{"n_layer": 18, "d_model": 224, "n_head": 7, "n_kv_head": 7, "head_dim": 32, "d_mlp": 1216, "vocab_size": 926, "activation": "swiglu", "norm": "rmsnorm", "norm_place": "pre", "norm_eps": 1e-05, "positions": "rope", "rope_base": 1000000.0, "rope_fraction": 0.25, "qk_norm": false, "attn_scale": 0.177, "bias": "none", "tie_embeddings": false, "parallel_block": false, "init": "trunc", "init_std_qkv": 0.0264, "init_std_o": 0.0, "init_std_up": 0.0264, "init_std_down": 0.0, "optimizer": "cautious_adamw", "lr": 0.00173, "lr_mult_qkv": 0.7, "lr_mult_up": 0.898, "beta1": 0.9, "beta2": 0.98, "lr_head": 0.00903, "grad_clip": 1.0, "warmup_steps": 473, "schedule": "wsd", "decay_fraction": 0.564, "decay_shape": "linear", "final_lr_fraction": 0.0, "batch_tokens": [131072, 262144, 524288], "seq_len": 1024, "doc_mask": true, "train_tokens": 892100000, "steps": 3326, "dataset": "wikipedia_en"}
MLP neurons of a small language model. Each row is named by its layer, matrix (down: output weights) and neuron, and shows model dimensions 16-143. Each number is 128 + 32 x the weight over its row's rms, rounded and kept within 0 to 255. Numbers have three digits each. A neuron's up and down rows have the sign that makes its largest values positive.
A block is one neuron, or neurons of one layer that tend to fire together. Before each block is what it responds to, as a language model described it from the Wikipedia text at the highest values.

Prepositions and connectors that introduce a proper name of an artist, company, team or party, such as by, of, with, vs., and v.
L15.down843:196082094095151094117170188097106127144083124078164140150099105136129120107041149093170140133125136159120174139140129137114150139126087080126174106119094099122136048114129144164177058148123130137094105143096115133038119182121124126152138134099069142136118137144206136114137090172178166166055151125097150147128129120152116155157163157125138123156088175152135144126179096076095159115110

Second word-piece of words broken into odd fragments, strongest on rom in sentence-initial F-rom dates ("From 1692 to"), also th-rough, v-oc-als, v-ers-ion.
L7.down105:123164116102173128120095114163135099109138130130144138063120129141096087062155122119120121051131149145134140124158099141130155130137087175140157120165090080099127101126153112084105085176113145154125103214129144105127148120069143122080134176091145084183134095069126124076135055128093077128087187166176118160157170063116140124151045106179097115198142170101100134132108080141189095138128
L7.down149:164216139047103124172071151140143085161135140164089178120114180137138182144136187125143101109129146145139134130082175106173119170084126101161115166118061125154137163154120166116136062094105114129175138097090127090120119096142166106085149111125117135103083105182088130131135075128115091073081170111179166143153150155108084125196123172076067162105200148114131125117120102128117113143149
L7.down232:130128093076119131171156129122208103107140129139138047128117150136130109080165136114123183122146111075116143160127106107135118073135162086158147101163102090152093071137103121095159150112091150172112073142134178147099142118094066113117164096141144130118126177085130142124179167069117117073185129129100171058113138143179176061119123122123140088153088145152092133101121129147176149098120
L7.down268:072123141108163144120127098139105099105148174102091199135142185082160131116119137123109128069136124142135124163113048191128147100126127121113163088132124153104137104132102123062128160137112147154139138149129169099165116119142129112097125157174190108109156106098081144127116170128089124114130200157142116141103133030192101082149163099125086120154141175160123133075069124103082117157089
L7.down320:126099131110176101112150080135104130122152155149143131107174103140122126093095124145189089076072144059153130103095165088126122077131095131138102123142112225126135148144142124176141116156109136089161069099089139090163151131139095128168101105158097118119108120173143126189087115060149112118122192166103141143059087115080141126112095081146129151167142147129127093164135101110076129166162
L7.down397:161129019149098113086131091112121135165179062153134092109117103108105138123108047164133129172229125082141089087142115173122091157123100153117120136101123157163158123100131122103122209160043121128155151142127184127096111178110136115073110135165148102166151131073153152189186129137150160124095094088137089126174108163068125128172140112140161127140088185145025101144135114134106131054098
L7.down480:116135113098106100119051111101151133125115154125142106077107126115123147102113162145124160124120147114118131088060177117181159100130097096224114077065128100120117093106102160130161111145134156137117081122122111110187111115146082154063134159141077132110159105137159131125106110134108075075135179089164112115067136183097102098136083113077162169152164162163128120156106133144061139187185
L7.down489:161125148149159134078084098043103104139116113114152075118116166133140097149129157161136104186119140200076165152021140162121120115112127105152156138180133173098128162146081193123094227125148065125125100159123131179141131107130134070116112143080134108129127128137052183139083107175094109104153119116113057110102111087202144164122185175152136096150099113119101091127124127159160056104133
L7.down494:158067163097098147076100090088136141089149185199101137146168147118134173150125170086084181129126122149169148132115177104196151077084151165167103138137093153126133167133081107090143084091151160135127098103120134123101188107131136126122089193141144117106108160144010075098102115185139141082147138085103124128160135073065130150150177123102132173086085150138098081140098121155097104122125
L7.down537:149184134137131092106120111076125057110057149122149087135109086169129108105118087100174165156132118142110164121126124102110139099162094113162128080155150083106199081146161125184094124184174157100159129187117172198123127156134069161095087094134115129093178175133122073134086100144161183133157107126148079181171117133139123150102141127163162192188178092099183098137126159119147158079148
L7.down693:145108089112104122128095102120146098140172087162141068133143110057144175136155077152134104080096146116204125208147149142122126120116117152162152121135102118105097084132151118136089131124082151082128091097137129161058131097112141115103081132053098080086102068128104068118115096116165133101083168161097148141163147173097128202113184098149132182161075093085102123181159138134137133093111
L7.down901:147145099091093101154087134161115119103075131128091127041092162117124147191129088101130145119076073149133154110140107100068102129147142122159099128195098135124105141114147113135132162189125129076090109160157141082167121143147111121134083135143112099091148143107092080100165128116145131180141134088109164210168155146117172146179079152089151187075141113067143141144108118149172156100125
L7.down933:149127070066176086126137120169156105087113098127077166081148149115153111103154157146112171113150174101093123102122089113152090135140090086106169099141139118163108097115132152114100133073142117162094120077166107115162137105121111142147138147202129179047116087141125150152131080108069113076071149117152135142134106184081080108077165077131177108182115108130116092149141133156133128149189
L7.down1037:092111094133148134135108135111142136147102124199102135141105073114150098134139167143101152100138184077156132106112207089130137109138101149131135117156114110135107097101170153128092127111151147143130110126108139082149108118098100107126034062108108132109156121108050161119102151167168091164103107144139204155142142110082174098127091204168125176090136183099080177176110159112123170165139
L7.down1054:115160135115096119157122116140186118156075047132151076151088096144157163133135163120121176120135106073193121137187157090163084167148077117149093107138163112118151149121101147116149103160118132140078055120114110156100092126122119120160160137116135163122087141118061191123090097141135144124117108086150117095074184179150118133097141162144109045100131157150108053156087126124103099102180
L7.down1128:078179096140131133136176152102147124113118125170115174142099116088102131083162156025134182161107145133107127118152198072190139064128114115132196088100137132122085143151124134153086146110146134117119089145105118114154126105153161142161136107123137103095145135121069105090128124114103152129116107107115147141116131167112117117094191074116137126061131120121250114095121119163132126140128

Commas ending an introductory phrase (By 1934, In the US, however,), plus second word pieces like er in merged/merchant, ut in But.
L15.down358:204129152065120102118131161109057086092163152104142122114146124120178130114171104145128139161094141161190109124124167121201121126134138105107090134133097191115125107157113134138034079119132139172143166135162139121084151176125119156081133139126108115120188102180146086141142063125132143083138087102094109138114130152131077164129107105129145092167109179155111096142184080094130095179172

Mostly "of" in "as of" before dates and in "one/any/four of"; also "on" before dates, and mid-word pieces like f-ollow-ing, cent-ur-y.
L11.down65:106183127148089162155114117143136135090091137177141129044090111163146102104139114097114112124179129132145073095120127122159103140168147138132135135163146093164134108204132156162107160172107122152123149141163166125163159128118112135132113096121170166104162152161087107143161156080093129136135191106157130177088073123177107162185127172142143085114091094074150122132083176118204187106144
L11.down87:130131115090165105062135093185102141140065198190110117186129087152092136168060127070153107109080145068132118136139188140164168098140127112127106105091098127134129202202165110111111176150186108146130129127115104105064163042102177137085197107074128152104130146093152118151080165171135130075108137124162126084129150138099116132117155143106090151154114151083129105091130109120151153135122
L11.down390:110144091152157128145115154190126093153061169098130149109124151169121156140109124177159094089127187143132158135123132089186173151123129142090118128075085123103086088105128123141112183128150062115089095145172113135174174114155105103183109154089138131182148145081165132134132105166131161109127129112147126147080161097153171123155184113103064082166171130219138122178131149107120136159132
L11.down1100:091153131171141117128158123106090151102125131111154168126127115097108147126073065146151099099118153201178099163117180123146079122158170076096121110145131078128162066127148126064179122142153145139122143111065101098093081110185120098170130076114085094139190042136139117135076108129152099104125127126123157116096164131151091112132097185141122163140093145115062118106153103168144159087148

Endings such as -ed, -ing, -es completing a split verb stem in narrative prose, like issu-ed, sign-ed, compet-ed, offer-ing, and occasionally "of" after nouns.
L7.down3:156080131099129099137128107143153104165107133156144173095169113083110078104131145115126123081139138134135073148184160180129153101092145147131186082129151112144117115108153119126126085144068119102078116082119149123064140116157102099069151146117136095142162128136127145141093119077119098103152129089145116161087113094077153090105126068215108105136143133155141155185071139176112108156087
L7.down92:144123064078095076206129086114109114110143097176185146162121138072099149084142158124139145089125119104136103091157074163130137168157126130143092114162133104097096036112106152148112148155093096162106063116111187156138147115083172111147162179103126125118100074136190161102101072183040099155105125126174129121112129136103172126148089132152183149084171119118153139084237137089083148083129
L7.down122:177083140164138159131129086100069153185196142131080114214139144109117097099081111161123162057162114127116134110080062167076148144102127153110146132154163178109146092213108094143145148140157125132095158161152155145111162116117159131069149170083143131152105117154111198141163112141123150123163130108143088127122158149152165144144146139162129194133178143176141117133094126113136144115139
L7.down140:120171089070173108176126100093160117072131117154069136112138124107099153112115164056135148142056114144141137104132114063135127135157121149155173083127165159136142102168093099103167114187119103173126092133085146120128149126172132172164132145155137093129139120163124121148030114138128087088110131142145129073107135146150163098087109115083154091209114114138070175142126127220064130183116
L7.down252:143097156166166157094102110160125098126110147126137125094143141151154192076102151150132087109083030126108096145185145094131109070132099152128143164133132185089127111113150127201150126118086143087109091100106151091119230132155117179062186087131095178096120148081114120124128100117131138131111124111173094111158106115106126179178157153162165166121099128126114100108105193116154120146131
L7.down371:102109124129098097149111110134107138095127147094141126146109166138098028137136114117112147122151109147118110134123138080065170143082108150095100116149172089108097116088164112159132065127116119148060120102166118151137121122099169108076138169149083132119093077088139150176109087140124154127133180109093192140133148169048097129132124108090112141170104109178067149165135161156167145158070
L7.down714:153128146135147114128142087148094182132116099146086159068155095114076111181150152186099135069137116122143119061210124097120122135098125160070125133133093180132113142172074145121117135055086099101076131057117168133140156122135121158183130147111142064150075143120087155178138124104074105159148089077112139123147158111098149140122112108144147129087091134119100101141123138090111131078052
L7.down724:105137105151140073149147151102059096124144114135166104172124148119100084074120087142072095149104091140111130067194082149157083168158147150163177139146097171141133104187110163106141145095120098099178159144170130119201147093122142147119145134166136136147124121111163144121106134086137146118138102125087180126105173079041130165116104189082147159157126138116093158050142138124124137115212
L7.down792:122139065115118154093154136190092143179055141230153105104094054088091152093160120182133129114161122058140126117122098085173114157117134144072186096150065120116119160122142103122088101119075150157129178121155126096144057132168116168112103126086116089125129137138154145124066117123070139138114067150201122077166129098080158079165127169108112119112117155108154116180082094089146104086107
L7.down794:104098147072162127141126117096047164101143096207087067163140154127189098128120197186112088147127088144117117144158134135166191098100120168136071091094150129126138144119131104118186167098099181139112183123089097134129164116158120157145105184104170141138082112106132135104083170149133128125073127117121159133155107087109138097127115111186130098107139169084137103177143205226174117136151
L7.down854:113157096094164104102134136141104128119096123071157130153132142090114082107099129111165120106116166136152104089113118118114208157071103141157048123134141100100103093157136129108164101151188123106100118136118135095092147122134160195116102099109080119140168100172151090128147080117149100199152194134134046058134148184150081169144111130093087109200113102070083101104143121151160125211111
L7.down922:169143112125135160079172161093073101110141086132168104147140172101169143175098144177133152191159153099085143142096134218135167169042120145129108106140147173153170127115108123091116145135115100168117150108130140187091111128103107151106118181046153073130122116174103194108123060139110132091145154147088119088143115121162140144118165116142097045127077195149087126158152130115115179146142
L7.down1079:113150121073126164132159104129140119129146110150123108166050128121158061123147138061105136138152146149135151082163140118139137087154133121162177115098139134149181092123079088169119074129122196142108140098127162117120162137069148179079076146085130144120108093105113076112137147143106098127151150154107132137119122077113173134166151072163116135195132101092139161143163178183146175113050
L7.down1171:146135082130098106130106175118117139121151097180143101189097138117175088133186153132179128149115078165125114128101113077154177104145085166130108137114098103062153101137065064074152187170000139135139113110142163095148074118219110171175117116113103120155137097099119112102108172164144160130108151122115189116122165081097123120118138143165135161190132136178129113128098165150173179154159
L7.down1175:162130105107066149169134131183122171177213155127126115185121134150114088154132126133083132148038121125108100163148153167109091172161113093120108133132117137103057096133112186139104151105056085184104070096136104178140163110140105127144093188063115102179134076083128204155110120105090118137134095095061141087071131161134175126085148154121125111108120114100117140163154162125119166180087
L7.down1214:099150141093101138137104138140187165136175146131157071086138101121119121180136136094082105129105139143178158087171141140127144079086099169148106128183113167125117134157128147106146112127125098139135144102161137123087101131123120159085078188140119156058130139186094188146091122160177113121159145105066101146139128157019165148129138148152107071154134147104117145145139114164092103158126

Tokens that open a following clause, chiefly "that" after speech verbs (stated that), plus final pieces of when/where/because and commas after dates.
L7.down80:211139117150092203131111121096129167131100125129081086131107135105210086197078114138117141188126130171094136168110163163158127149074081135113118163132145171109112172123180146135154089129085183124191107183146125132104109129133145102158108125137113080089148153142147136122161148109139128137133050100114151054116094100136134116082163026140117199070125205130122141157144168174156068098123
L7.down243:101145149225126113080089148109147114136092122159154155146109135157088087158150175108079133149140176176143098168130194170188139117166093150119115103122191145156117079099149140142146168106115168137123125130179152118059095133116121103150095164149174139145109126114205135082101146109187134089133151158142124141151126144096125111128081102146083120130228066169147145107138149182132146101154
L7.down392:180123144125145071161120165125147154104141112188140119105147153132085121119117194141036119175145137072127137175112177093167174102089127175112133065171110177142124169167188144115096117064145102168105119099179114128139129129148139171135152112120166074132189148129102160121105154056096149119162107123108120182073078136034107086135130123094154133134139170113191219145104092128132136124134
L7.down460:152162194105156110083136121115101092089158153113094128072111152149092144116138163096167144108103133116095185048125146092150098085123084105148079088161113137130089093188103118141069087114120122127082153084120142052082099129155171189111156111140121112210165125145115062095120083150125109168133154111171145123034133140192127142122142110098132180158141127129074060107090121112128118102134
L7.down484:137157127132097155182125151144137069133167113127166113129159151147109086105196081113089122181096090097162122135090118131150157085134169119091173165136087101125125105116078127111109179104144120155155108172098105179131154101074160083178152190128078090115161103154103063129152125137145144111111123171154146085080166095126088152088059093133093114093146117158120105096180100101097146103141
L7.down550:133105086167156155070122172187100108156099121178193131189071150139218151140146070184121157180140130176116128150114113136159140110167127138071111181155140142135092066150147104154087140151162178070126167082125107106099088095114137123177089158110117154158172128137112151108127200100134111127120157157102104123158096117130120178101156110075144115088125105140098126064151105221182147127059
L7.down583:185043120105129128074103119159147130129120141134175101140106094157108154137152130052148144127079108115126120168150149141137143102135093135106106108108118105151203143113112125113117063117084170167148146113163125158055131123113125120167136169189147119157125095193120130137090134141192126099126131121145116105231129134029086130141180110149136080111132124098106143098141120175124179159116
L7.down597:114171111122100112176102121111152146111145131196140084144089130087167148136168074126134078087199165161159194159099108088182202124123122148147189091102202147146103043148141163120106139168108109125144099105158088153130149137198147152139096180100093178129135106169103097136150173097145100064160115121084113076118116134124105143135137070117093124147139132124142143148135134213146094155159
L7.down668:192170096096125154153110181115083126077135156119105104130144106085160133080166142173108161051126088104068132185178154119156134107080119122152098116118141105172172037123138154070112113071145117064132138098112134142164094093124139103072125230140132111143141126104190062172114151073099121128125185123134190120120088076162202128135180035137168145133177079117141129137113128127148127144130
L7.down735:124134138059023155120116143096105169130169108109087061166122124116183150143170100145135165091143126148103108136162137152144166147093104116110136221147161104177111134207152097065092127096134139088182133132169119138110148161104117125127147118130124102177114143129086117151135150133151041095154165143137110168130128170109111126144077145189153132138156119100131120122121169128163097122167
L7.down969:111134106100122146109133134089183060138114151156166131080133154107149107171173094127117183152144128221103143119167177116191141123103136131157082128112156105186083084146126159110131124118096146111129097151150099138107125134080056118196127107194123124133134182161105124172121190126110104175143142126128114099129145147111148088167107090135160078122149086150117133112152118191137104152154
L7.down980:105120151108155139087092113124164102114128152138125165173111112145179123163193100132127103118167155107030094170135134070113186056099100143111158130156100118141131123136104133135114100130093170132139139121164145127119053075159111174110166104169112139144103124114136147160190181075061111138140160152100138094171118142142079141119134165109067085192095116158130124094116168109172120131160
L7.down989:116123146171112126077167171130136079119137165124060111146185124139124168134153082137137111166142137136238077106129120060112159131128112095145169118133151115114099132147158062073132090124154131091158115114128139128151106101114125106127110088152130119125123132137171084114141125145130185154091139105113100104099112172095131150123098118098103160186142156101107109118131127122124052177218
L7.down998:147153158086101101127200140103129058130112134109129145122144154165130070103151129076128162147116140109087139204108106160101106114117097105107158125133115083138187087129154123162095095121121137114146150118149143139119103095122131157123137184139124100130195150134226078096105135135129116084106085153153136088134096117117143138096130176158146108126126111138141186087153187156209141074153
L7.down1133:106162112144084143130111128107161110094107151142109132064107083103175145113117126114131124129138166145135111097099185095179170121109166078153132151104173133226114096156179082140105076174071136092136083087115123150125121141105118108134117157147114181145156181054173183145103194142148151129120117124095196154132130111103112171109170121045156090078179092199120097170107064097142126152139
L7.down1147:106181134066106108148145144169169106112124112133143127105111091099130087185216056089167128101100162147150079145116132064150171037135089157104145150118116114150045068195139126113110156113087164165152125097132144106141093093130161162174140158166154097183140129097083120159146184089118151123121140162108146128148086174059143103150083186151101130138179121119101196149133113102165152115124

Final subword completing a split word, mostly sentence-initial connectives (Howe-ver, Furtherm-ore, Th-ough-t), plus line breaks after table pipes.
L11.down183:109190134143172181073109140104129128097152149111137071146149126131189091128115174140121147092116147220171136099108098138175195145148130116089125160076163117147178151083102087113134041157189073126184135115163125157121187098094096134142185149143120096109128157159082098086103110127117148145213139109135087136100116097105150094095099092164128093152108165097107148124131152146118178103112
L11.down336:076112169131086148078121161150140097142152206110152139113144169157188072059188106152082135103126104168083131139097105151095116139128124132110104112145193112166202082114160155151130087174175134070112144127124102070175131141116084092082148168171125114095144150125189104127155157153159120125129159133160095170086139105090094116122092081143139165096099169180194144156155172126135113100092
L11.down512:137154105159125087064126111160186101114082163112174160122088089156133174076138117130115157190166148167093114185152132100150055104089180171160100123109099170190229066134094132175186115104104100137127125106130120171082088070106156088135100161102161070133160095168129168142105158070154120123111177163100096123125154131134089123140162205158060102164114114175161170112164167104110137124171
L11.down753:158110138088121111135108140127137060095099175124078095202153128094126106145104104115113110147171117170056140202109165107098147110110143162124131134115115123097156172116083141116159165101106081200171138089156107090127145122151132167067075151123088133125126164106150100108099118108116142131061092099082147096104151121146167123091144104153136136084103146149150077108115131126124191091083

Mainly the N after the degree sign in decimal coordinates (38.67°N); also mid-word pieces (Febru-ary, Ag-ric-ulture) and from/by before dates or agents.
L11.down690:104176162134129093141161130112142178106116093107120148094101122092164165140111166091102118149140100162176106133082121125140103142141109063139101164144113143128102097063130113161172149133157163168175133055160138142137175132175110135080165138106135125148083109153089135120126172132091134128108126096165150105123209186087066155157119108090144204119196117165155124157128146086108169094157
L11.down697:133131147143159178183109135119140079176136097098105119094157132123105108149083128158153102117119141109131138111158140172062102105107119077163070175098134100178149038175097107110153102164167190142135151099124094095133149107145143107129091096125155157117169201117126124072117169094155157098158143140109114149122212070080120133164149143153037128180121102088136147091112140124142202078124
L11.down698:074093141114125139104139059136067145078171166185156154132024112122160123139131116116115103219155101102154125119125115140089128098174149084184185150065133178123140149145111150172094128092171114138165135088094080066146116143073109107085149162138120110129153136109135153106133146163115149092108140127183124131113145125046097107095177100107117076112151072128154159093116157089070116121107
L11.down1088:149148075133124167147140077134156123066118092072093124213108121092090119158131074115107095096160106133088140070148110197177236133100136107120141039118116145124157080157149103088139144109118137055130121103113146142108034157126168107073135101147139113163138131096141142132151113096150116141163091170181132092168139092166145161123081117110192138147146132094162154135168117155128128140114

Mostly "of" after a number or quantifier (two of, none of, most of) and "among"; weaker on mid-word fragments and colons in times.
L15.down442:089113063140159174129159063199172126117097120133216094137138132123168169132159094115163177101101150078144167092066099136121166096181125093140162125176092141112183190120160144185103091152126089144158127150137111097165124120106097178124140122098103101095131115142149157127082080086160093131163116120119100108171069099083153099137150073126093157129064091104071095142136148103110084155121

Endings of verbs (ed, es) and the prepositions they require, where an object is due next, e.g. produc-ed, included in, composed of.
L15.down812:110147172106154116145072146146140106082125152110149098126101067057132145149131102142142095155144137095139155182162172142108143133099105149116141130134061173114137109170159126132132061191081082147086097089131144164129135163156080103158129092134127137113113123083165113104099155100161096167163085162100142111127070122115149149144154179153047137145089168138139191104140107148095106138127

Fires on "of" after quantity words (thousands of, a number of, one of), endings of split quantity words (sever-al, n-ine), and newlines after == headings ==.
L7.down141:092101152120112104100110146129162146099144076183122183095090137196105135121143143154154111122161114071134080056176135036132118186101131170102060128088161163169129096146145119097137125117147168125140159094142117127098132110102110159103137066122084158129133146134114078118132104128135102156194147067140094158094120123104093140186125145117139154113141047055153158147114111112128132160126
L7.down156:091182096098118106164108153130131118097194149196111116131160126123162065091175171144102108097150119191152176138131162133163150167085103159084075090102162118164148136060112112118147117139100103102178073059129144119083155168124127123119097145070148150074151094144061173113162144146176103140143149145132132137128147085095132152184135133127069196144133128142082190173046149219091172143104
L7.down462:174135125080139076141093118128105115121182130138153155139121130147098141071138159174064105109117124125123134077123065056104138151128135117151173147123154121126138089168150109155129219142142149085117123145163171131140090146182059112163127141090126157094144127165171130147110147179143193116098212149161152069151153091077125084139110178175127095114081098082101158137072201153142131090106
L7.down472:150114142171099130113106121079184133107127111156117192181140121166152180200106164127132142121123120100079156163102123112143131062114116090168104116125118095124114169128188085113094189065115171115198095180114130158118159155184119148118157148115159186107119085106085171108111156136081161117118149094081150118153093107098140102162181114135101160128142112096085155161103130167137128140153
L7.down524:137151078152165106116084135094108169143128130056070140112143161064156103069150140083110116098152088195112132142124167184141119110124092194136113203079078133085128137134135098119114149166113139147174120066120165162098167119109141129127158183176151099152107140150122106104132145074072134093164126154100115144155101136163106090102125024209128153061132143221116097165052088102162100107158
L7.down529:160174067161101161083116134125142112098112108118103074182170192162171088132148149085146139195129140102133167229150122125144105160092123117084120105097136145154131178089106124066136094171154119150083161100091146120136128121088122069108159147170131160134162163119130129149155110173098138099134156103183120181144134122132138121132174146171095184127186181128088131093124101173118131154083
L7.down601:100114146119106132188140105055128126127108107138112131143132105082151149135171159124188120154190139095145127131070134070113156169129146144193161155122116138147180090129160094088115146132096153138176097121077129160115093180144108124146088119147144088123119122111181123132118075155112094125058112179144171113132160176170139155185094138137073105136137156042151130149097103182125128209178
L7.down753:132144142107117117149111154126118099107073088152116124071120166166082116123098122165093142143167121101132073100126154104168164151167133127133139157118141131164062071130149164119152037150157130138160083086161126121157141088155148185112138151188121164163111156136198119099069097170048088052148145095061062127149141169086085136120140077129130110138126095067129153114143133198158137115148
L7.down835:166141072192160113083085125122171116136120161157123121076135142130148171152100061122115143177088123189111124159165047199130153141154117157199101137120141093166124119151087081170136135184121097129117203152163159117123182114153134179120153111101150105121124106113158107145185183133092146128120174108118069102088139099135093161144126069122120115128095123107090134089131128129183137128186
L7.down947:146172100082132085147086129184150105112126141153120163134093094109126151130142128160137147081095171157066162190147119151157152170127093170157128115082136090126037133145088156104132138137081114161149045121120103124087094082119108130134138087179141094151143129143102135046115201126130136165115194131100187123152135037115126081134134122139089149157181107140113173134141163168157158137108
L7.down965:140151149101175100160162113120153128158120070141085091132104112142121125121137183082211209144132137127073054117121152135134103118139127160184153116079137102113191211096078172144105071152104110124174106135082126107154172072109100132125123186157124162122104134130116117072101176082096126144146122142099107084128131121133098131110124097193095064149127082158131083135113097173143117117169
L7.down973:124108131128166175142136151164129137129138124132188139107181163087150139130095129107143192124118140207166134068108102097167078136139120138135094149213132086107100091141178120092138175121168106089077049150168181152169088147145138114134177163059067104113110149090106119110124135140098127118077106125139100113157121089104108174151173148169114146109127144168115128128120073066076134124102
L7.down985:138174125177180132056111126098119089119110103170147093130075101054099089103138130133202147152090161117137166149170167135129114147126115108097100113120080122098212119155088116132121171149117131152098124169141164163117133127142047164131138166151155143175103165131171139141125139106140131084151125130169078160182177112108128087119124137148117175094121122121145154192206160214134070098115
L7.down1055:106124085091182131117123065128175140051054113117081129115128104162156089146135142123183170097106098102106121195127110109209156114129144141128156104071117084104153148133114136124135152138121138142112137105139133144135157103124111102148106154161124143111115154091042166081137151131126133171130145129086169147159140110083122076189155053166064143156105083130179146162184164205159126163123
L7.down1071:095132108153111155115079138129225096085132092178112042109108128084130088138133165077171088127066176141143153163122061148137149095089132149165114121084142148133141176124121105120139127094136185128172136116126141107119188110147140125135177080130093195111163126127110107126078109163182181058192135136095101153141174140114094111158127108191116146181169066152095110101146104138149145160035
L7.down1081:154121088199139104150092115107074083159114044116083080096118140143159103136144191075158050086158098122078097146164110113149105111150135105100170078105142166163059175152102098143118161128197114081156113135176177122139147159161102152066148123186105090176128157125103147156129113090128121077170107134088137164161176163149106072108136095145161127145151146079106111144061092100169163172144